{"n_head": 4, "d_mlp": 640, "vocab_size": 14451, "norm": "layernorm", "positions": "alibi", "attn_scale": 0.177, "tie_embeddings": true, "parallel_block": false, "init": "normal", "init_std_qkv": 0.0395, "lr_mult_o": 1.19, "schedule": "wsd", "decay_shape": "cos", "final_lr_fraction": 0.05}
MLP neurons of a small language model. Each row is named by its layer, matrix (up: input weights) and neuron, and shows model dimensions 0-159. Each number is 500 + 50 x the weight over its row's rms, rounded and kept within 0 to 999. Numbers have three digits each.
After each neuron's rows, "fires on" lists the tokens most often at its 100 highest values on Wikipedia text that the model never trained on.

L9.up174:430494480468439665542492556582480504456446432528570493511503539544515553533454579498561501555521527470480420451457507508470532433445477483446437495438513510458565541482502607445530427438475515560517556432479455499475441499482414476579555539540545523558468484462460474483446548521571445381557478500541510533579469529603417429496570462530485578431540475439489512516485572456424516420507472504535474553522532447530548426455461555430443456461570513486524344509404539521557507542493455
fires on: "ologist", "er", "or", "ist", "ator", "ate"

L6.up99:447528342444486627389658469471510532505444486497568519519491489428437460492593506560543450480510552368496482452474509513429493466533487535451439533536566517488426489479505553436558467453405481499528517613543490536508493490530516497586464492549516485499551460571516475473530507462553523411510464425512578582550616509502431534413517502513454509556450477607507510569514498418507571562473554531413464495536481441509450475483469464429491513452482568551558488558527553509514436507489468
fires on: "D", "T", "M", "A", "I", "O"

L6.up522:554481437469509635569534515500483453529545449453467521509535468471517453549551536518514454430598486451611521564519526492439528562449479520509543552565565564430497444493501457461451476475456563559463537523494548428542448469592552449520510413405472463581525565500477487439427503554560529482449413546459548491504495434465510587542518504531482530411514440609577510596452547437510534537465470602539472488530473582464420374505412434553514503433419491466522512494464560519530585463479500
fires on: "av", "ab", "am", "ic", "arm"

L2.up128:461508510539448511518495477493399478428432485534477552483437459499485557538526358492527551475463506574566515448516542495451507451454498414485446510592520541535417401513585401460389473590506526520483548444490473444418543464531462474453583478488525471567498479565444440390615427500497507495442509515544535521504530529587563546511537565546449410529444469578590486566531462469509570554494445506428473501441493589488486535526404421507532488462500495594567488586449564537485518471533510
fires on: "1", "2", " international", " established", " | −"

L10.up5:517503397476444503497551558452499557519445511528529412401447384409488474462444492508473543471445578507510472498497516540523509505524414460487481483542521535559495510493417513419517528432489455535544556471541413449473489529443476464537489495429561363621521556511482542582486488448472533556537548505428538485471519446533450477520452447513556473499572473531548383512597478431450526510570553605450481563503506532523432486496518515492488451409471596442518508552470650488568506530631513
fires on: "',", "', ", " by", " van", "'"

L4.up145:411612505560491471601449524601492578491460535473538433506402535559595430462472495542436479570594499485373392495523495509539510495536613419478536494471565467431459453604540548532548385553443448520547532487504590411469439485547417514486526475511518495504522498464452635520545521523540552503526500562484461434509496471482476519541494464515446420467498465532514501485490500414463536478575509435410479493555574507389467520511531585478527595505485518486476451501452520500526511450492451
fires on: " ", "ers", "er", "s", "e", "up"

L2.up108:464581574559563537582540438501494455528543547469471544444510436519505523499479644550501440463454448578467400484510515552549561459487488440447541516479559508474491516419514562520531491496458504568565466425501486546513482437567496605478430504527385530461517524461488475520472536511434405415512433479489566503580475512527428464428446462546513437533490412527498508492440532480477464580551614573409467464552468466474499496656420539508512575529523544528574489491500378423483468493516516
fires on: "===", "ts", ")===", "ts.", "ta"

L3.up407:496518412473525518496528541591459436387490524516549559590498481439511510477454470496549447606475527515424534528525505558476549511467554508536450474484550491566477448539571446466519491486513480520561420514480532527527466470491548506516464528437423509478536424559586491428384467521454507470479531400577547489509511461409538477408487436575522587564488485534693569538603541529568543445382517511461579471443487477491514537516541464379541539493516476490506440532503482420530445429473471
fires on: " g", "G", " large", "it"

L2.up386:517485460419471536486546550487565549473490510519587485641455499464531508449552498516495570462442449458483452539499463504547599538560579520496514527600457587514416525513501528439500468500505557502463496529488472580469568483494532529512494548468534548569650490496523511437372493491516466482484523432553538463482567446341536506436479533492587505480386531461621478456529641481516413443496492462442517490484560484474430519529495500394521564495478476421469542418475546484524520438474448
fires on: " g", "d", "it", "yl", "ik", "j"

L8.up54:511461492503523497516470488418483498521538449470439490440468433457602515444512544563409506533527477461493550525500514476563560649536550523421581484610571499539492525500491542488466433422446491594502433476400485530514525494511530521624507396536518417491403459531623435433530503495536534487486544492412498497486517493550589489481459535516446580526466471524440550557474606520463561493430477600538521455531546458475430480523439534526492484492457448434533524492491552376598456501488417
fires on: "ab", "iv", " Georg", "av", "az", "ad"

L4.up623:591444432544500509528453570513446511455468471545476553519570525529538513461555518398497506514557493368548470584553559435491457521598516508466525563566431485478471460453466521453537433603474485529482545448630546497551540506540533458568459446496603458539471511427450482530613413468578537448540407522469550522483563560504514478480467449496497433469532414502465488511567560472486550535582486406467582496532408503514467465504392476373447435494534500479498501496446490583479512498565528
fires on: "ad", "9", "aly", "all", "ul", "un"

L2.up229:505473457483501553554473585468488510517465485563499424490389452553509526551469527531462499598479387409538412551511569489522574503529538401463507520398489486543452411615554575503443475445586474506520529409493480478495520461444561461465480501537540501468552530500528564516528477536480563449474501516538582454507527514564611609570443455492425460462513545534487542530484478499489457507540432373494567443478579501565428458627472547468505532451491513459499543453424529578480456421521424
fires on: "s.", "ies", "ies.", "ic", "s", "ers"

L6.up266:531491491378540502448564489474413569518485529530538539475407501509534544538606488543483434477555502500428493486433463545410523567507464479513470516536545486545403431470571499557476429418483514513552558536511503482522511457422472605510453517463473515571518474579614523478437427451490634566496481513472462523517529560538497520498477519492549456486530485537528595509561632514472438541439367399548462418440470450436437515518544510418490533531459593518552470483552486434479403455501490
fires on: "000", "C", "D", "A", "P"

L9.up188:460503395472536499478471503580557504531506545536515529468496407508479433506532475616521494474428535476475500490499548576477544595494494526551535512478510551480471392547487461540518407498490500588582554535551571460503462559512504398504360438508503497422521514525559540482512452564449544477553464442469552435487562582427467504548468592585566473490540431540525458529523415550521570549485541416506507480573565440421464488537461455402546560488505589461473572417454443511582536472600480
fires on: ".", "gr", "he", " ret"

L9.up415:448538407563518461554521484488482542473517540474492467459484427492549514482470435521536502563456514484531401490529542549549500533559562470446489432515552464579437479484474598438560439454533497510560597446525518524529552542503466491436475432449580362544469463480453529471464486475540518545562547487391609424521592517499517449425471423530425591552448473467538467481491476516479480410562488572439534581465521497461526471526487505429536538453478644485419509566546543431648538497529474
fires on: "',", "', ", "===", "' (pen.", "'", " "